config.toml
norm_place = "pre"
init_std_o = 0.0468
optimizer = "muon_hyperball"
learning_rate = 0.00492
schedule = "wsd"
dataset = "wikipedia_en"
MLP neurons of a small language model. Each row is named by its layer, matrix (up: input weights) and neuron, and shows model dimensions 0-191. Each number is 128 + 32 x the weight over its row's rms, rounded and kept within 0 to 255. Numbers have three digits each.
After each neuron's rows, "fires on" lists the tokens most often at its 100 highest values on Wikipedia text that the model never trained on.

L4.up681:101141163098174108115158115133122135177122145173125158093144067104147102119072227149101170145081137123097166126123148180149141092114106061099104162142127131097165186140150118112123221129089134124116150126091170110115142123091006171128155130169135134096130149098121146097165082096160113135160123145155191092028089102135160116100107137080132154095093182139103101124157086086155161142104143160173101114134162167129087126128087111203097120112101164113186084159126123099123114124118126152191147149105149096133146149120094153164156131167177109143143104148125151073119170160109131162
fires on: " at", " by", ":", " \"", " under", "="

L3.up50:136192144094160074069058176113083180135207115121113087188113188157132155101118127123181129150157125127156111135128121130062132108091154176092141110162127170134162071090122129104107123135083111101095115176158089136203147145134125169168039145117111118160104125125122150206133114196164128161129099052124105116042113119103157112117120129147102116136165161175153133122134101107104116133110190159131124132188153127152197127120098119122105095123145099081118117132119121153115180123139059141063139095181083125152134158154105111159147093122088154122143171080200148142135119112112130107
fires on: " as", " became", " not", "ly", ","

L2.up667:170157104132115161136154116091136189163112131159143106076127132118137144142081169096081138118162149168121138132085114176064157068110126144132142184145129169082134106083148175090157141147089074124114149093204147124138157155130134125170163093103210063145096117098105142168144126154131114116140141100073122098088163070162102160140147155145089117142127164122104123065132141135137138026086116193082144165133153067129117109129134130081126142122156086085153129107084109136137115122126076131072126158160128135163097150097100141158116068146073113148123063155056098126158069149046117106
fires on: " so", " the", " with", " through", " nearly", " on"

L2.up153:090143133149125067141117145144118100122159134164102128112142146102148142124181089110108101105095082169113115091213151152114104153121130112128166133159127169112122176173126174157201116123146116071176141206128135155160125170137178106149153140071110110038160094105128128108204111145078131136179067102136071115146165132080135098081099136074154183134153069108117098062108122103131092135122161166101084156111165077085117081162204115137132090070086094143070134146118135162132125153157138150115103068122114091102144122090139159086126132135176173088120115165075108130127139087092140135
fires on: "or", "k", "ed", "ops", "ing", "us"

L4.up763:159179118177130173133091108084156143128144140140124093110122084127130136127155164095162192161104168135164133110142126114100124151066169117159081144173140108144141136156116150105112104122154157098167100176159124132151120148168129170123101094128087151117128142133184114162124129119095103094148144115105153165120077182065168137159116170207155136098119154122080115088100159135158075116106130128103192156137135103112081095115172151170156105121161109119119161171122097179147085175045103200095118144060202127147120028104139120099063080137170127131141137133219168100162152105100174121
fires on: " (", "\n\n", ",", " over", " might"

L2.up33:138098113165120114129172150148112126103165113093094137204121172093133143075147135199123069180113136105122096110191100102158156134082141175125077137164105140159134163097126142128117143110148082125121207128154163204192100090123138124132114125117137120141181152091163130084113118109106064114114170132150153046163141119153111155111144107148113104019131133078175169122130099082138145128108135109136077102060127159151173155137091085175124119077139095073083106117120112123163071189140097219148116157141164093120125152162137136079162154172123095099116089127103156155133132124138088131
fires on: ":", "ric"

L3.up513:152118131059188164161167093207142150102140145203115169154138178186098159110124105087158128113155146085145150146068035136072117146091113150128150171191116138139111098154115126093105168131164162079090123135119154097156087170074157096105114046163099153113099160171132111151150135142162197167096110101178117135149114124077107106115166085155121086125125142119143159139171077115153148167124113105172121119128098102109132106114115122148100104105119143089122149146190129144142110119168108181119114158113124059088107193131083107108152171082149089091230111125119143099145136155153146110
fires on: ":", "°", "ren"

L4.up215:106155084139102078176165134131126061089152076056138090071099149139129170144139137065103113168122170087113193111126117126056191190094096121098103133147136146134097093156140148148186128090104066181091107167142127152119148161123159100105170118162096096121139127145113123098118185174113073122101139092152111085142095114129102085094180096156101134172147140152134142142151095127117159105155205117160130090151144105164185102171151133152099178146066161191136105117139132144162078135189103186126101060092143135138086182122130139095159124123085158072127113094139093101139156124139162146
fires on: " |", "\n\n", "J", "H", "st", "Z"

L8.up622:148139116140099171108058165098159145127077147071114140164138184119132183117095164083112135149149092142174084161177138158094069177226129129083121160156122112144099143102103134103144155123143146124029113101176113077162145089111111107129134193090079159115113161172156140133119089160124167093064095126090120184144112142077133158112120082203144186095113168144122118184173115107132115134146119079116090125176159135125128111113126135113143095131163117078138135146132109120068162103117155102160173172171101148124155123120071167107183121119100144143090163113101076126169183142126077163
fires on: ".", "–"

L8.up433:173129118107093115090093128077170136180062125168165164159128136128196119118092152071132152165120209133115124061088115180139136153091107101134119174136101145168180110102115166049171115159089121110113138060141125152191112109167181177119060134141176123135127162133149101163106144115129140067135114127130115128097161077175133171130105070117099144124195113130085096159126078136136130132164103191064131077122162110140079112113172076147127072120139087108159136152151134073139143148161157096107157132169134067116119138133107111086164116150069134155062134109108160132102080130152153137
fires on: "=", " Be", "′", " Wa", "be", "Be"

L3.up406:131116160154114131116121146109120149159127056106112153146096123129104109120091178127092145148087095093181187154175128141160123168141170108100166174158090169180139111180098165148196130121151106092148151143144068126204166102149160092110140122093132173100084130074085083152093133114113121177109094136101125134158157124149064166122170117098108110038094129048097116099142133121094194090137131166078150098170165171061146187145187158133154077132160172148118166113177090151141118182097111081154138136112093149129158128119127149187113135139108087111170066118133154107144093155143112152
fires on: " |", " and", " while", "On", "s"

L3.up62:134143088104152135138116129148086156121128175186104128084087131149148081123147121153146104134105104171079161138073119143139158125125129137069153148137087106144100130147119110111104123157113112159162117159114127165166149139104170134113136165129068150096135061136068144171059105194095097063104082116122126083170109134067105165103093110098107167119095108096138159169159157120137160254079093131095096148094191104151129149112127120155129145111151033139100086088102091133137136101112150164188114140108132162164104129102150129149170147070092144074147177157045114119104170095160105092
fires on: " (", " grand", "-", "nt", "rand", "g"

L3.up384:125168182119172106134136106081126152076124210171060115160102137072145139085154109131121102160163149170128141144134168167153163117122128097119129100137171078137143098149124128056127145142149099129100109154185160065121103094096138108023131109139137100160093180120205121124066166183116125123081127150183124147148107115149137106130099100142182085145097178178106120135100154086169070201100115089113077119120124116105108146147113159133163101168099177122100173130163105124086099109073130141145139060075072208092143135159130135138159121100149136148121088083085095127135134119118132109
fires on: "s", "es", "ies"

L2.up485:196127123135164148143117139125155109163149135106145093082109101118123098081131106079119144132077202110078071096116111093172146153144152081114097131113077119098109186158119124154172122096094137094130120131097221198163178117152151143063152127141138146137175134087085144112135149091144076119102075094134079100100151198113112147111152139091117129125115128143123140137165077144090171134133116092146098069104188091153152126063166140117169106077151097088147099124085146075110152166061091168144131103080055129130164127137105113189123167156118126114069115126145090140119174116209130110
fires on: "'", "-", "d", "nt", "ti"

L8.up198:100123149163143108136053126100117134104120089079103126155153156111149128127102198133137146174094077167176067156172127163067107154144071168172108180097091129150103066160086061119051069155124108096088121075099090126137136132077089130156150143111120166174146138168174094152149161165143157096119090156094145133109157126141113073127078114168147184130159072099091129115097110151146090137109121145180124153144144116143042104116119089123114147057107072116126124131108151133191087141062151127149138133094118188159113092074119083102118131119140147123184070155099104136123141119125116167
fires on: ".", "°", " An", " Mo", "′", "19"

L4.up415:089147137119151068142127104094173181146122087097144109123126170121188142151149163145140146098106111101114104141097112131145115121161123145167157233130126141105133043138119119096150133195122115117176111086133135153154200112114154093130167149165087138132121065125156098149187119110157137117168128213085155067075130122157108180109143148131092164139063152125124173139168176192160122123079124131084090113134191108114119143170115140136107165120088156131138201089177128131102102104173083158115103132141161102141158122065097176133148137165069151121143084082181189154106141150159167123
fires on: " is", " was", "\n", "\n\n"

L3.up95:113147106100145155185134113168105085166159123132075118160143072097192157116108101176072126173126116137120080101138139162110136133115072100115102132124082121161130157208175081103181158129113150111094107113183112094185152124129126125120135188096147130096160125115208118174115151113161138162159132100144171129115192154168125122110108108140135130140117062137112081122089132089145124156113152156199156136140094114075203166108099089169165075146124181087173131125101129067150147131164090092099080077108083092144119099133147126135126106100102182187103180107058122164128140200119152130
fires on: " and", "=", ";", ",", ":"

L3.up177:172123063177126150155210185181120148160146161102131119137161122154165106089091149125157126123139144152076111135055135103117149067119121097091141171180089130143057126068098181131107167133154199148110092069097130059136146121107112134197108140107148156134080126128115147075127127113091040136115151074178085132145135205112140207155095079130104087152151139076090179149099109106143114129131129109126134135103091115152174126147139133139154133170101104140146134091151093102148173133130120080149168124154116079129145119193071090175135150100111126108090101140103132107099100121126182089
fires on: ":", " to", "ct", "-"

L4.up549:146148118176135165091127097165112186145093068161106122162110142098117148126107096123149047132162123138148133055090154114093123106144177149072085183058130134118146141108181104065083152142073177147154145138184102143113141052112125181140104115120144123138084126157113193151189123144069110176120091185113199068128145148120167121144114165125108142142122088086139113092097146105161144111071127092139132107115135103160096158103114141121152148128109116143116125147135071127155137108141075093089109173087148174166127100124067189122128152069123101129154084166163138200088118144161196123
fires on: " of", ":", " be", " (", " =", " is"

L2.up543:135103079094124148145126078169183128091183071104161111176088133124125124168135099134106132049083159131135156109121206145080202115195202120124126150147135124116154184126133151143113147139122123115124133154102153127122077102132100182088096075105091111160059135145162127069146118116132174169105115107047142155118119076092100125120179109147097118148160073138194136146150144113135106174127107199176119130125109166143136080153139141096135133135145152173127063124129111162105095136169136141068128131128103153096066101152139154116171090149105169172196130133152163117108055126192104115
fires on: "BA", "p", "I", "y", " One", "L"

L3.up133:151145142146037117095091111214162132107066167133100164134079138085133099097149106157119098126152086129139112136118194174114113128154167138084134129127080110092189111132112186103116099097099127058129185145163092043077167144098129130098102074168102133134146163093106109102140157116157095127120194138067074140089122121108138151165110084076179145092124168140142134149106167133179121141132148133134101143119146086095152108168125059077123109125164106128104119146114137113166083083110170199115144117129126157092092095128181172159128092159118156161130091145173078187127077153122101109
fires on: "s", "d", "er", " January", "ers", "\n"

L4.up690:124124130121101070162120121101147118080115067118183077135117180190117109091184171158115084102099082110121139136132165140064094112148133161130120150137150123136113176137146159129119120162074141143056124137138132055116104104121067131150131139154090185108133111160115170074134121126131148106061095119116083191189114116086124125138157134135123169111144111133154121127141162075161111080176168155106061100159110116193122204085169165125099116166109097175146153066151111131097138150155119142123100170135128160057092112074146147163127133087089084074175111082125155143068181152175148103
fires on: ")", "y", "N", "L"

L2.up577:108143110165157096144125080112097137211093145147195212114136124078167170087125178177087085136074148130142116135141142135181065095160051125123090043151141154142144175099145140146076091117098121141073096149100200137122137155112132153172163131142080139106147122124102099133139135183140091149101104163115150155082086119169119119105153114076108095133142147159125137098217129104107137140104150156134088088130155136151049078090091098180100125138099106168121133118103196152119125154087085139126121129146118159128132127139119174081115143127122141199187116133122106070179111155163107143
fires on: " at", ":", " of", " ass", " were"

L4.up557:180127143139136108132076168127144148191183132100133169164152122095158143162146180158167061163098169144134089145122102189180100153128144086104138181129117127147160185110141138193199137105069128124083115110086131134094159142115145127177094109122181141138123080086199138091143130181097136107159098130129176104141096060157200142137153124132129129133126112090103129160118129158080144147144108120170111131136121124073154148080142111152137137119146194108187106085104136141214098111118115070126163134154111114199174198082116122109134103080142156109099077132120078159192129111161151173
fires on: "\n ", "-", " of", "ust", "|", " and"

L3.up629:156126120072089148133147127160099154135040095118129123117105163182078173166133118099208132149135125166099140154127114163158148084122186138129061146117123121144102191131109153163200175077120098145115169140124130131099191122111118092122169136136153076126087184145131108100156106133115155141180098129137095079157147143101155131169131106157188165147143127107075102118191124150095172113128167106196109090186179129080135191140180133123122136064153121104111133173114070166202114123118174161140172138103123133096127143185089120100185102124081135154117112093111083146160148082129181126
fires on: "'", "-", " however", " also", "’", " has"

L8.up475:151149091167155105183109123143148104150152161143125134105135159178113111105156147107153186183177175149185152132126188115104125112149149149077063116108043143116155067202085166120151114124085128081133147053103151064115170167115186087102058111155149162103127156065114123177163095114189127105141136091160075092123157083124126120129164125064138102099070148079131176149114098099138138184148131137118124166150100159084125090148153135109115145130111094148062140150134137095141087109132138139159128114140150135148177143124126162126093170105124118129191104164168082159135044143151163132
fires on: " may", " can", " to", " not", " also", " ("

L2.up245:107164101136121119159125179105117169119103100080133081084136121101131194105167148143135133128123136159118122117109123147140128106126140059057099136146131141168120123135078172042136116110126100150123173166199129099120113064142167114113097151123083108152102191149186151170083125132101128183053151134098098179168089091136112148107131104112112099141140122194107122114158159115135141082116125205117141117140141138067070168122099160116166073133125082170177149070104119104073142115104067164159122061135154112073073095090136168101152134081106123181130075151105169134136063165124108121
fires on: "s", "rs", "ors", "ts", "les", "ities"

L2.up308:096117131119162145182093116151141173160203105101161145097163116147087099080150178129130147160089166116193102117171085130159109136084143119086165125127117093089122198139082155126170147078073116113087138143100111108155101159152094129070109162119113106136125141141102166137152144115098121177111121140113124102144183159094153109143135125130127115051152096089099164097143179112131121097125075113092105098059140073197100180194154124182141161104186081158169095203110147110179194102131067141121145132149174159080127125120068119123105147144129154175108176170135080137115101164139159116
fires on: " |", "ing", "ti", " standing", " that", "|"

L4.up225:157181106143123106142142121113114105153141073113091092151113155093120202156210151105119156168142118056166107118153107139109100105115168080112108096117213006097130120143077115105189128107128136140103130138134089112144116141162168119136157095141107149156167106164105109123119130161130195054128075123087173185106130124127181087144114087150161092104114123144140147125094183179099124148118119192160147150123141174143077151097131087109131139150139130193130113081076142108139151155115041155151121063165163096173158133132115114105079137107152128119130113088173130154109127111171181083
fires on: " (", "\n\n", " on", " from"

L2.up137:098111131097133131179120144147096131137174145140185142135075120138124139119096118156130075102125131119167147124119089114109137158168123161090155115172119213165126142118093091130136185116098152115145036110105099120188166213105187046147142136156107075153146116135149119108118073136116114087160141108131134084105150130028137140127071137115168138113170091099104140098134133091120182151160151124094112123152125131164125084122149077097117137115041135118134084173131135122130060101209165195198165147092175095147146136168176148118158108133107128118151138126095122129059151091155082116
fires on: "E", "ed", "ke", "p", "pp", "k"

L2.up592:122099107161127094136158096143141154178103081149140137169114154124168183133070118136080161128178212179131106111084113140148139135181104127131159164119090113135117120103111108158132179171188151110165183090119175142165124160107097157116144165051135120104104090110071080121105105146182139094106077143142115069150187143114142139116089146154115130099192109155098175120149082157114124173119118184102067125121143111121174081081144147084170093129111133093239136103158112197084132141102137091123151137193077080120124098148157104176141122137113121093068125129103160168103135099136110121
fires on: "-", " to", " of", " next", "im"

L8.up505:162175162118154144142103089086148119136100126166095117084163153058138114087103171178160075133104110191146100175079178133146107126148149093132095143192130152130162058097148104134082113187116231114152150113162142112121140066145112185072148146077120091127111161098100129095106099090107148097097187111158167220106102101138114116136154113112165133145150111097138063131146122188172157155074160153098131141139125098130169110124146166148152122094099129140099083122130139149088089103134090108078109073080155067182117128140137157078061120171137169150089145162120137145110138152122131119
fires on: "ne", "si", "ti", "ine", " century"

L3.up612:189139131047128203149149132094131156080136137123118156141124157060139182134147181120116226133142104162134097109131166166202111132148064141118135134146123156136111133126081097133108129106122098122157124130061068166155115111092139124130157149156146173075096134195133146072139099099177130139101114147095170132151126182118083144161142176152116151183116078080132095128065161076107102159149114154137090106148107131107065184162094093130130162113129181187122118141103091145154111149083169164136154126078171095107182105184071124097145126112105153141170145180115105080153166150116136112
fires on: " and", ".", "-", " |", "77"

L2.up435:078146098094141069125123131109146118142090105107107131203106137157167178160132130164125164142123074107144119053133123143110063176147122141118153125183062123136135145181130062168104128107187147118105167105153129061154126137115062171095085061128118090127168057117097107110129095146124134139158066105126119150177177117146142088193101151090143135074129135143109122092113186109129170141088082096115070113145106147136143150107089184180170110083076138120144129108157149152176151130164152167089147116143149101140182112141076121186146096095076127167099125158088130125137138179158065124
fires on: " of", "-", "po", " p", " tw"

L2.up692:146158116113114150172173101127097140121179131178137174183154105095132121099119087109145112170149161090099124120157190163160111088137098143128096077074162092153163131114087158102131150119140134102177092147123200136145190089132141098095153186157162145089099175135128121104153152071086114101111119146066164120145155111178113134101137142098143185148072147162086149156133137138071147073129130054161107087131099169130109105178087095177054133204162157140113150190148133138110086118155179154173191145114169132140070136158097111140091100138104131083124142160115137156152093202168132129
fires on: " by", " at", " |", " as", " and"

L3.up393:192120164162133113082137129102123150120122170148143107127114087131189101165146115117052118078134128119145137150110063187120147132115084060095129146137112134103146136148159132068109162146130147113167073108090157087115206120147170142140102104143137106130103114094106062116180108128099167151123142126129231037113085133161141114095094108112099148113107104185164161126103076152159176108152125153104118106156097122119123145114127111171107074073087154108111149125144124106230082124123154110104134092127147129093132097123113122064111118153076124145133153163111215060151117141154111206
fires on: ":", " +", " |", "|", " during", " of"

L3.up557:142120159104096156120149087146092117117223128109120144137123149160112123157126154096118100102109074100148098112123113159112136125088128168104130103096139136113089106066082091156119091144117131147166133185122151164128088084118141121151140129149113127131125175101198135150147085101183106102121141071130096065131097156109134157167097116198099165116156157173103135121175123117152103127079235120104093074091111121137194107107148070152089055079096113039117179143191083165130113132113070130121169165097128094113102078167042115151176157129145078107149116121156128086116121144131152144
fires on: ",", ":", "\""

L8.up423:132175110151131155161089143171183103153144112119106126170090155124130132157080121172063113166073111105148153117122125173065171114176144072178154157095110135156186154175190152116195121100115161115091157172116140114090111162182134126153128116088142118129111192078178155107145164156173087175117102193114073113076106094136108153065155103104169111130113159068133101167140091093136134142085113140123107137156065170111147124155165134101098119175200169095170109109127138092081087122123090094134113153142137099193140135115125129125151105087117179164121156140154139198145100170137083084
fires on: " in", " for", " on", "=", " In", " re"

L4.up11:164130172164085107135116157108166177114121140157082133189079102152132203124113058129148034141159118083068140102127151173189137037086100183086161111161090138136114108136124180144114132121148139107173118130158109182154097077117087178118098102121170128129144142156103194112134127173122137107099132140080140121148124097105140152176164098191089118110115088101087134134155168132140101098123106180135135119115135097131114146097119126146108146207157139105074139137143171127099102122157138140078078118116091110143163212145101179176133142127100137083166113155073130143152198111178107098
fires on: " as", ":", "=", " for", " la", " ="

L4.up738:087124111144132094106108154071153060113160097115122134080079120113155119136161127068122091140050112126145124155135137086143152104119116198067117147146163128074040079121135135126106154117095172159081159098124130105101118081135118097098111104044144140112098098093161090139173159078115128122118117143151096135109138152195121081080155177166159159107186049065107123091115142174140143134180123134132101141135147119147098109123149153176066129120150111064075133088113165135100116116145101158138168181069155133105168097179133179120061127134174120146129123168117129083091159148080121167
fires on: " is", ".", ",", " in", "ct", ":"

L8.up634:141154117108110088146143147193125169125140081206158097075151147185165086154113110182112129187165106117079143082114104202119152157123097125087130135129077149165167139173162140116136066144163135050099143157102163123176145117153189173146091157152070127115134142102122176099118138155128173151098114114143172107139181137127120121146163128134120113124138135157105160106118105137106157091164137100098129088144116100168134138122095065136175127163127155180136166172136096159150088085178125122142096145088093068169144127088053097090103075149095077053126126171148160138180141197137124177
fires on: " |", "-", " close"

L4.up609:101132150148122143158159075177109097142100147106089115115157156122140073113200188149111168082094134142131131093113102169157149154142096161114157145157173088156131143102104119143121126127101127137166098157147109059180116118185134072102131155165136050107123111136077167062120147155165149091131110138091128107092158179105100122156104114156119136093171143076125126023143183148168106146119022098102114119059109127159106145098065092081137106197156107132131128099170114153211120114102140133153106135131110129134085128174119112076085134150143136118142122077120110121041139154094136104
fires on: " his", " |", " April"

L2.up246:140178107143112121120142193165097098137108101209158088120178152098106144144108139160162140149120152108092142135072125112138115115079108150145106132131117151138083169121185158130125165192126067080115095101140061155143121145135106106058102064129095095051119104122096141097105142166111112163098116083129163170160159153080148094112166136135095129180117178107120072053147098147157142177165132173193165057141105148130130098096061139147147106142180206102115094108166134092106103098097136118126107137109122148109090094149126180128115157166157115126161209093115142126075156161124081145
fires on: " of", ".", "ma", "=", "name"

L4.up521:098164122098099051158143167094085122090147133135122118162097139145146132152094148134111110124147159143150179104137160150067145093127116121108112118110149102117093202120169092172195178202157092139122102161093119138181127105194115081122135154094160122134176159123088095141105116176166171140113162030164155176143157089125067143119134173084105151164177146156086148110149156163113061135129126131075087118072073130136160113091093150162102178150138125147149099106106120152142125139071104109146135141153141160066075090097170100145126138124134211127166100082124144142160140171187163107
fires on: ")", "}", "]", "L", " |"

L4.up156:193115071169149116121112148108049133116124087172156118151133114127164146127039091109109090087128153136157090092115110133158097068134069163087097080136142120146125102145137176164139133130157146131112067134166155185168147109094155138188143078099114160081106149125147119137124155088099119091164133127146150202160143108093096113112101124156178164091121104148100124149157100123163082156127083070121140143053117121080153143149116173095130066166090103065130133113122125117138131157088117141167172139132138109106063091094156129133094140177137148128124095152187112221137133169039162162
fires on: ",", " and", ".", "\n\n"

L3.up251:114123153182126079158146164201088076127117122048139131184072138147127115132174146122137190152146187109086088133093097126156155124115092102097140170147170095114130136084112112117100135095106081153105137137155152129169081161183095115095090148132075174087116091110084129112105142188100071090108208148133151119129127119131149144140111126139136121145081102123092091080169147066109144107145152154102118107135117107128190144088141155111130116134173228101161166104150081095088093168130173159081095103124110095149140087081132144122078111112131113112156119081113093142150137179143144020
fires on: "'", ":", "st", "\n\n", ";"

L8.up200:136140124119152118120059107097213159137077116136137073180156074127153101107145132136100142185085184140131145117159137150159164128119092094122070100115143073109100113160152149096121177124100104107077112074170133082194141130107120201156073165164135196149122112154129106148116150108180136086106118108084078121077121125152108112165126130104124127111122146191130129090119140116101121149073156111101146118134077143141105116126140143130100163172122103070061117178163095145197140077152072150104131117092120109158105075153141066112103158052133101182119136145082132110172143141188146205
fires on: ",", "′", "=", "."

L3.up83:094076182138166094141145162094132170150142100145106116148112187103119162155136122125150155118160133091163138160133163134134114118095176094098117143158064178162132130103140171069141118096114090077100193113131045131178119082114104132081057122108156116153141115189145122118108118126128127113133138121159095102097117064149176060150104144194116104154152077105132148124181098129116129110174082136038079160134163107144142134177160178171137117133124117087099070138132190073160086101142138104149114094165134162091110121191135114117074170119132139134127107128171139206146060095183119140
fires on: "ly", " not", "I", " also", " often"

L3.up226:122155184112115142136138164093142109096147099185098155166139149129150151123118122168104081151094099123175152159169152155146097076103144168104125168145079085105132202084115097131157132121025090110132155150078116155154154127168113124167128111125057106134101118143165080166119158166052110156100113120081142119117095120151131150156076096118070113094171112147080125086185151157177072128118128141156124119119149095100125132096074116160100170167187147140108183088103105106092178120090143167152127072053145068146141121158086137131092144181145095193118169112156106139108169133157118077
fires on: ":", " of", " founding", "s", " form"

L8.up341:161169129135099113135065117156124132113120102122133124108069146160121078111151134095037144168097130101106088127092149123144139103051110100110101091159112127179107175120156189081159079133121102137134131126159166116139153160173186179139110087101095177153190131120169108158255108173161108153118135108156116172118122063177109143100136160133123149041093088085114162173084098073135110119110166116157136079113075106126131120149124138173099105119108112100125065136091120119130104110115154151100067121082136086142137121157160137125151090104118095176160111106134082188124118179117110150
fires on: "=", ":", " for", " and"

L8.up664:122138157144091163138090141125177151144056132129111106189135085104179140112089132117138173052141130104153097155146160110141093131101132093088077192117131156073124102110094122138124102244111168128068067075169170102166083118120087129102173143138148137113160147150131115149118115134123123115148146116168108106104152113125098087072102094141072096150159136140089044141110132128141097071131106049108143135144129150168071090130129117101067137111185143136121084165101161088156117052124118124112126112143112121123198110093105118145141102054141181105149127177073179138116124085097130122
fires on: "′", ",", ".", "°"

L8.up570:141165165122083148079167159072155121092158074083137132172106166135136088156147162138101174106193144132167129139132089158166183126163153038162152173121159118045118114189185118138120160136152104126127126115156190169101145114096113104117129151106145117112127172164131126126118073110178174173125130118114145104130175148113116110098051122203166135175080130154153115185089135109156066111179171126127104178111157163144151118124135103144063060104167121133128103116125133117181145091123159124102135155036137114123182064124125118128097143127144172155103103089093142106124125128164160081
fires on: "°", "'", "′", ".", " gene"

L4.up449:183166146122131151129119105145150108095092117061132123103131143059169158132126153068155133117032163117137119126065067062142107129127098159096160167163174168156141098104159128167147108129198096198096118081133098156079147143114091084114164106139160128139141075145133138143105084178096107111076120130115172098133160224153124094123140150092104174111093126135066182062131122103143121110219135123152178107143157173142136145108152166156110078147160171149140144155126168103157117097101160145200126119123125135121145158143130104124086103151075158115086128122119137080150149102107064135
fires on: ".", ":", " of", " around", " about"

L2.up83:138152147102142140128117097119144045141181086118076142133145143071071132143159185110162123102113126155129142153138110161084109147119133122140149105197148168106141091125165167057129177103132113139137123123125131124072147133111144152143111099108117127147053167082106149093134057119178137147181117125127120066185140071140112153094095119147065100117092095083136123101166129131170166020157128157146135128090124036126132122149131093206094151078178142139117084111128111098128050068150169126108086173107065116089100123152127134156121146125144125187136124135136066115135151086129098160
fires on: " of", " \"", " more", " More"

L8.up240:122152156130180145117086137159123160132159144078085115090147161082107140125145187150081139079092165161188164165124096092101156140158070149156111156145116196103135060131132145116144119088128135106170082155076119112131131073129135111107141147120091149139160169089129131094118135133101120161125123070098142153088178152100079099117084129105120096138131193122109078127098181106093161131154077182163132176171125131147097154103117056122139181189115106151137146120210116203137141135151096131129194119140121088127171123147098105132098134191083152065106159114115216099084153146083162096
fires on: " |", "|"

L3.up433:171098173059163102103165086174134084110125188064148117117136144088185133148168156168155071111146191081120108183121058165090137155095094154124137132177139155144124087049128086098149133142127116136128135065095134081125125182160079123121157119128151160141126112170140123143123132165088102177082130105119140106066126135140111102132124144208115117126123128127134193124100111109137145110140132167116078087123123151131131115114148158139094065123164169118087152112190106178140112152121107170185150086119099111137161154082154151113127111157120129085100099143131115158091144082210024184
fires on: ",", ":", " since", ".", " until"

L3.up379:164146086130065087128143138107189150132135111166130152139101075250118162071118185164089170124104158136104116099130087186151170130100089139141076151140140144162136152200128148086130147099078130140150113092121173129179175122118129165182143119061125089101092138109148154128179094116155052156128106136080108153152115172094127158137113129136173115142172089091168102111160092129137122064146157136178175084130111114141108105099116078174117172113123186094145175140121124136133105136172125144103088092159098098092114145179136085198121098093074148171117159150145109150099135175128088142
fires on: " for", "-", ":"

L3.up446:079145153149131104150160093114150241115145141103107122147161175099147155076137114171147162088134128111146123161150137150185158095185171080125118140154121117138171141124125182162103118120137111127101073148120111148166167056081124105087199178113158142116141106146095134155132107136150124159139094110091074147129177161151054158070154138125086107118080129119135075131192170077158143099094100137088152161140145112121171082105112186129080173163127143095112079052152111110145115157095185089131180165064128168151175155138114115147124141146077169146161113145077171079137101151127105127
fires on: " and", " he", " as", " He", " |", " ("

L3.up634:125184192138101174156152171181204135126148132147113149155129125091095144184097191131108064141120156106132092103110132157154102085127137103052111146132116112098110123180178092154154113143135138082121130108113106113185132135109089120108119138096107161059111099116128143118103118170117120105157107100102108163146143126136183188143098143142096131140159055142093096136143125157119107170162111054128144110114125140141151100173134166127135105140126107213133159066160109166191130067146107098160120136170205093085161100072167101154120104201056151129065102087108106156156156180092106149
fires on: " and", "Sh", "-", "ly", "bl", " just"